From a checkpoint of a small transformer trained on Wikipedia.
Architecture: LayerNorm before each block, learned positions, biases, tied embeddings, normalized queries and keys.
MLP neurons of a small language model. Each row is named by its layer, matrix (down: output weights) and neuron, and shows model dimensions 0-159. Each number is 128 + 32 x the weight over its row's rms, rounded and kept within 0 to 255. Numbers have three digits each.
A block is one neuron, or neurons of one layer that tend to fire together. After each block is what it responds to, as a language model described it from the Wikipedia text at the highest values.

L6.down249:110138110128096152122112130098161158052119106172120108129166103182154122118078133124111093141115168172154210112138116163112110067067213093136100129131136090119183155151124144163115107162071099138142080166107093133156159069114119143103184154098104163120106173067205141098195155101124110081120131081145094143121129155125144135090164127134168123105128183106079148150130155070127156118140116084139102149143126117146160098143123155110131189140118097120070091132210173156145108142105144
L6.down304:132078090138198134126136085159134149102094124180156100099131127118176159126122127136077136131114143194108148101117077080104105122117176124123214138183177124099180116171103188124150128169125111112158105142118088163132144186078149172097164118055158103167117131115161151161114165134102092132102153121094103152100183128192168147086139100092151115126113115122103170129143132114155094100086183094116159102112079123091074124155031054187123171124151157080087158131110156129146107138138144
L6.down501:102121144101170137116190106179162068126138085181200134058127085164132144099098083168100117104109061156137141120119048136139116145126146092166162089142143092106165106154197082142139108176116159118119138124115124136115111123099139141132159165103126116136117118056154132111146136143151119120105142129099160135059117132203143133139115133176163131119151143127106094164129099159086159115145149081107131150136070159115102032060077104142109157172145160115108113132180112173184129180134109
L6.down734:137120178115100128168124144151174137101130144177102072161130107157153105097078140150151136095113132105129152175144073115095023058131146077112120045086139143094108148156115172121089125152171164120130183131124086178110121124095146076114121166131133114125163140083164157154156133154132141136072124151144105171146116129085116136101186126061152125063133191100082170149131146088107170077095152117101166166119084142181077148054108130112135151145117145110106140103153146154133093131153127
Responds to: Ambiguous short word-fragments. Short tokens that look like standalone words but open a longer word or contraction, e.g. by|pass, in|put, on|set, n|'t, shouldn'|t.

L8.down175:128180086114120151112121137117138110087121099089083125137173136126097135109117091113067117136105117138127144092117106114149152127081152169177192063112143192157102102116136143074132067140161086142173090113097132109104085046184129175156101125095099130145121071115161118163136121127096082178115153133125136132105125146166118155111141108096120180075125109177156136129145119134118173196115096118059141173166080118085163162196127098148178170143176137183133144143099093134126143167134142
L8.down312:137093095126148133147110084108133123106121204140000147107132096111109156127141084142123078159126181076101131105160120151124133057099156154115146133100141126111113126093083132116150139081128131104114178108062171119122109107104126135097070123100124095121148084143144135099123075149124169059128162153105173126111080080189143162119196113088127108079170188188102147128101095136126139168132144116160188152088117170122127131101108114148106171078135134165110131064122070134159180093147129
L8.down1011:107135127148143131097096098131198078056082067121238133110093127105197137139161120142120145051068124140155174124174086152091125161123128061125091074149115151161128118119123166107112162117152113140118128163142106110104169186140133141144146149126144163147106094095144106129141085107064079161111131099089119125115117040103048153162127138131185080079073161077181117139094078140104114156153082091163128101124114154146117120116111080146178129135199151115123147097127184171096111104075133
L8.down1117:087146122143124131090157187118167081141084090101101126143105142119150113118089120125123126156128090132115101117142076194172138125096156123159116160140108165119119092111084153076079126173062117098080085108173135169171144141111097071159143124162111067109137118191145095087171128154155147085162130149142147131107143104145132134121098124083183187122157128074161177127121102138089192176082131118082146079151132091081147106132117130106172090075071118110125154203112167087105238096089125
Responds to: Decimal points in statistics. Decimal points inside numbers in election and sports statistics tables, such as 46.4 and −4.0, plus line breaks before stats tables.

L6.down72:100124125109173140116113129141115161097122091129121096093194108110138127153131158161069097063116166108134135102110137130103066106148166185152146155104149175115082130145128086177126117087135145129174098089122101140077089148141139134116105178104116137102098154127149093081060155117069079129116136100213102047084087086126110103165138139083117115155148144120180100143175177133152073144106128200180152161157077180164122169123142141189118111145171140161135098117120146176159159125079136
L6.down586:185115091165120132099173200076102097108123141080145107169143144119107095124101171089121085135135110105125110054087108184114198145049129110037134166085132214175149166092104114128115170121200130110147182122121122110119143112160105130113119111082086121143094128116112109124150054145088125119171144101123125196093152147120145102126146165153151115092085151153145176154154153129057093102179122184107121176141131130178170153133062085156135132100160158150128126148119168143128183174142112
L6.down615:122083086104133119133101093154143162171145113096150142173149093121056133155142134144142161125202137122110158163098081117120156123167158079160137046212173139155104132113104075114140106068124140126158153062165087149127092106107141166106125160148130134143128105113092119094142159113134130153138182140124139129135092126126109130176158066107100092111089064143118129143115100119158055159131126155186147144103119106097146153073109138160171110110076153153107167133113082151120111178113111
L6.down822:110131126151149109118134145130160107147090133128163157133093121113105081182223127112146165149152163055121142123117121123144150148117115199185150134064207093127165122137127069147171162203110124123154118108076172127144100142151135142124127136184142115109090102132135068194153125101172121076153123143129201180102071182182096147128100170155156122109105134122117130061139121102132079100092136168126186113157121120077092143240126119089163126138172184029175144123126107147086092138118150
Responds to: Early word-piece continuation. The second piece of a word split after its first letter or two, mostly mid-word, e.g. b-asi-n, Ph-arma-codynamics, l-iz-ard, in headings and prose.

L8.down101:080080127146127136127062152150114110124089123070165089164161150145151144137065128173111081130111105111101105097125142105118147121140113186162099152130137147144117154132145125170130117122081159074112103104162055134157108134079109097148101137157146125139153135118149147091126088163072126119113155123106107110096191118094150112127159120099068182096143096111174104119182162146137066116108082150122092094152117117133122114092123077091149111097167088132128114087137106116154151168144142
L8.down435:157107100155105132150084073098045109112168165133006113125188121115105184162128108106112117130142153127145175117120141111105120133127089116170162134140143047125088152101131084151157171084107080045188142174115101116131095118182149135138063135085113147145133102119033145084122133159079170166110191178153082121142128084178158125145152178149110138140115103154159099153155116146111088186137161145149103091139125082117137142117090128129134133131167131167189093129125079104156141129105108
L8.down727:152110146146084138160116091106130157118203150138087124141096098138121159155111086114096098190169131136112127150158168117158107119181115134127124100184108044150166140170147066099140166119104184128167072103089129142142121112081136133130071107100081111075166098112114131179160126143133142126114112131118104136153108159138209102112113132158147166148098080149115117172088086167106116090102153131081123118099114094174083143139114086144129124127081089135088131115041147159212107115084092
L8.down875:151108120157126120128068146117102100145135129085000111116131130149119118106142133136108137183115136137132163107096153078141124136140150152073131159129158115139135128108147106145155091124145106146107118143139100146133118147145159123158099093190115120096085147110111154105150125130159120129119092161129124155132134140124138128103154108130094135143101122189111109116149135180101093099099112125115097121122147096147131177171134125116112121087123131159119133161115098103131127119142134
Responds to: Paragraph break tokens. Double line breaks ending a paragraph after a sentence-final period in Wikipedia articles, before a new paragraph or ==Section== heading.

L8.down206:154132080091181120175100087184108123089121150149043115139111087157128114113101123181162131103093080136147111081129088106094094126088163127163110114141144146119172099121093111144128125129076140086124202128121126094098100144167117086117172146196092155135109132184143190151135131143100120147118195192182119125093075137098112112186131100123046149125153160095124157165107125130148146077083132095161083140117113123154100139144123111051111094138144144150148172158161130147163159082110086
L8.down574:150109095132086139094122133164151165162100101112113070075126093140080121082124166089121159077148064188095130153137141115122113127134097146087137076164106085113164109154166151156147173179158124154144092096129077057151144140132103132118152096182108105134155118164102110138141116107201166148078154151158092104135073170129134152204059113129146178101077163137135171164173116137128169113101102165101126142104146056138106113197134107148121165171050207129132109154109192176085065100120103
L8.down596:137095104146144116119108098151120093083109117108170125109107130113149109129158206132128143170143088140122092109128118170144150159146110130084094133109120101139106120126120193136166094148207099161102098119131130084079093047174115175140126150168121163132115208112140118098127192129141104090116187123106037127055131138126114109125163143165107137175092120096144185195139122055135173150147090150139141144146118108126083132174115111166111127151067170087128151078155150129158099079119190
L8.down701:200129113089090096083132109163129160128154137130042152126085124055066117145090114094111082140074115131170174119088145113136180115121129184116119081118160117115176165157085162137159186147138108132065129116180116086126129142089096126097170167052154098134152103150135160206160172141081160121094115136188161123150082168118156099161167129120123157111176107140185165099166160118136129112128150125159095149108042141139176092164120102122141129126141148133097158121089171116146174075111105
Responds to: Fixed prepositional-phrase heads. Core word of set time or hedging phrases after at, by or in, e.g. at the end, at the beginning, at least, by this time; sometimes word endings.

L5.down808:106165148085142149090097096125122124124132167132216069163089151062130165113151118113143146134158103086177123163118124156079134120130157132181150101142112131191076162136104068151105124139066152078110140170155128108144120158092120111175102106129184126127186114163152106107161119120148135194133122154102161102145131105116142145150138115152146104126068088150204116152136102097172132113174106140118148101121155027135112123103153210118153186122090157136073139118074135131133108096093086
Responds to: Structured-list item starts. First token or word piece of entries in Wikipedia tables, infoboxes and track listings, e.g. S in "Sundown Motel", pipes, medal, ==.

L5.down298:156114109141146120108182122174154115099116135127115107153133148124139133059127152134144069145120091171104148103135110112091095131151139074147195190137055187140131165090151107159130133169209161175150167109120166126131127127051146079120074103144165174192133153031151165124150107116152118098170119135141119112159151127074133139144110092173106142171158153106113172139064116135138165102182138135039103133151110101120136145145053146082085163098130086169125091142130158126112140162150099
Responds to: Boundaries between paragraphs and list items. Paragraph breaks after a finished sentence, mostly before a heading or new paragraph, plus commas or semicolons between items in name or place lists (Sweden, Ragusa).

L8.down244:150106140125121168140129174142126149187096170132196079107169117123123164147221121133146151098111160201086122189102103117167092124113083131223147062139144125120125156097117172118126105082079162164119110113114132101080154134111165136151087095133142127169137129083114109182131127148176116169122128130111124139178118133155164113168077112090164150173141087173140096022154109139098114117133206122098163136134136090120156149150075152134090150078121077102176102111098115096070127166125110
L8.down722:106119193163107139090131069159170168125092105106119145170118132134153147141105115147168110128175135078136124129065161075135085145125085166114123114074097125111162115161152060123114117116109124163165102133106153102135162166129109111119126129135175142135105161091184063151091093132168110211091128047162182102135119112155106113086131144135067068156133124135143114129144163160138148102138192123060140148108134116149149113138125166121178111125127143100117086142135142052192133158167134
L8.down739:144149136145121121110128106136112166113180155202165096084092163126137077119074120157100120147154180107109172177111139105134133077138103123152154141190220128089158129103128111086132131169104141126075111073114108102137066107098115082101123147137135117140094145172095103137157132144128074120098065073175130078176063095167107146109102106139165129089108068117131138180140088132138224143073184206082155102124155131081168167095167114074171136144096156082097168141112171167122162114148136
L8.down949:133136147127132146143129097114087115113163174139116187137165142128153126119148131114184148157144136122138200176104114084087141150134095134137163170143102175117171149183101101133088175128108130107178114140095100101068138091213151171146092134152161177057115099118033112136140144159138112102128084173154171070104162115138135146138135155148062142079069079148178101120139154164141098117196142138114142076154150098170078129149133170154157100049121109135127139054085113076112171115112120
Responds to: Mid-word pieces after a capital. Word-internal subword pieces right after a capitalized first piece, mostly in headings, table cells and quoted titles, e.g. Ep-is-odes, S-unda-y, Se-con-d.

L5.down647:061132169151132081125047068159091181120162157148183090130112064130100153160154116110120151124141106097141090128112179050108071133139078078150119126122144117100158153154143184104125148121124166186105105137110189119126171148110095116120144174139142156167135183116105178148163132167141094201123131104157115113153167151094150063184181181137124115111075131052082130110120155180143085113170136131136137184105105130155104112091110106147078133149167109057134151113148222179120141094153107
Responds to: Decimal points in converted figures. Decimal points and thousands commas inside numbers, especially in parenthetical unit conversions in infobox and statistics text, e.g. (6.3 sq mi), (2,110 km²), 4.3; weaker on stat-phrase words like aged, of, years.

L6.down469:077114098134126154192143083131155129108165092122203149135121137133203077133072115086102120189114174128102072121096130121110115145103106128145121190094112090196124136095145075084131148183135151143059123101187128134140106172152143120104152191087095183149107128112136117126087100111136141179115126124147153155107129162141115133097145163098082149120110117121141120140112111115047144110064105131112095149136093147147129176187099112166114142146114130192078105142122155134090150127128156
L6.down750:114079166127138097160096065159114116093142159099095142123146103122142136179124140134095092122103186136136072111128144173124163147122120081147134121153172137152067155110061047089196142143163137105114136140109132078129116180146111133126138126136094156108139188132112129083121176062099171200171102097111106170163162062079134110137102103123146151152116116133075123113155126101087140093101122155109133151124070221144154223126140084129147133118136175146088062115141158132164050120150098
L6.down768:151127139058111146177150111117102109101070070130185151131134142147167138126073118155096133121093165139135115140134175195124106080104130115199123183116139099152128127129134115102114151094144133139083152098147170141123160087133105044141143110127169091132092130129169075129121158070116088079105056116140093112161120084099130183092130147148095121084120093124121166185158118140159103124171052135134056156137122152120177164121150184088163109110120070094138084117125102099103154151101142
L6.down1154:101099190117101124136079056119140132156137142146135124125128155130164144090135140101095155130091090113092129161119106146123083158080131097153166132065148136120166141071108097058153151122159147098083133130150159141117163203206191159137144098143090191174162153068123126142075129119086133139103143107086154130082168089052129133145158126171141123122082121118089064132160179136065171117202145125070075119161154184165138148126113122091135175171098174131084090128097198123098106089129069
Responds to: Paragraph-break newlines. Double line breaks ending a Wikipedia paragraph, list or table row, just before a new paragraph or a ==Section== heading such as ==Career==.

L5.down223:128107115176101102089084143132173169087155151135086085139111156098162112143075170160178118156102094148177166106123125093160128074097139162146083087107145150101127111052113093151125153115140114172136095102167138105128144136105105145070151101084137161133166145157143112191094174168122116111076071124174183101136067137102154124117134121109111142118135089139052133132121109170143170118149161127097118127093093124066086137127084134148108158128123099130137141167201117124169093123157134
Responds to: Sentence-opening adverbial nouns. The second word of a paragraph- or sentence-opening phrase in Wikipedia biographies and histories, mostly months after On/In (On August 1) and his/her (During his time).

L6.down415:142093079135114140158124107121112136168121157141026123179122208102106133118179128157078141074158153099124094048116129098149168134161095138127149132145140071093105107128148098147157162027129061000155161153120130106141064163145161137104097123127077152113180160138072139128087152154135174123131131144147085147138177143137179133125156101158127144143150146152127141132154154120110046159137140100142105090161145134111138194115160150110130105101157121209173132151129115077092110121106124
L6.down585:112163077088098148169082111120112120194175104122022118123166083042139083095133165121065154150150198110147164129065089143136185103171081141133135161136129133099091145103135054110119107165132067107139129134142095122137122151161125125109151149160167117088102124148164126097119164136167128132135167106098144088132114124164160117182093176139077115125073137172125101171183158159143052134179107135180096157107157135186137160156175086093151092113154137123109120118158101089140072133060165
L6.down650:073174091156140121136086169079092138113121117156123119137144076135076163154137079123149142086192154105132116114120094139189138124108073149165141126111159065137164080119092027133188121112112087116111137136133170099159143148131162102143167121150100118166182127143080155115088198127086102067136171101144143112165119120158189097175089146135086134119050146136095092146195089126139106203105188169159104137078167120143125123062179077093138141074161112187143120145035045093124091123120083
L6.down1017:122128134142171107150073131128099128176126139152111096142132098074128142179162073146080162081122141122136045081094088104137118163137055146208149087131142054106133141127124061095144125093125060068129123131105147149153150154174128127122095154120100087161111122138099141087103221166071096135151164111135123128125149143211197089193146165123103125121100091156108095122173100153123089170159182138217125142141088114118130085119119088115138161113139166167109142123052073153145090091100124
Responds to: Sentence-final periods. Periods ending a complete declarative sentence in encyclopedic prose, often before a paragraph break or a new sentence (The, He); sometimes closing quotes.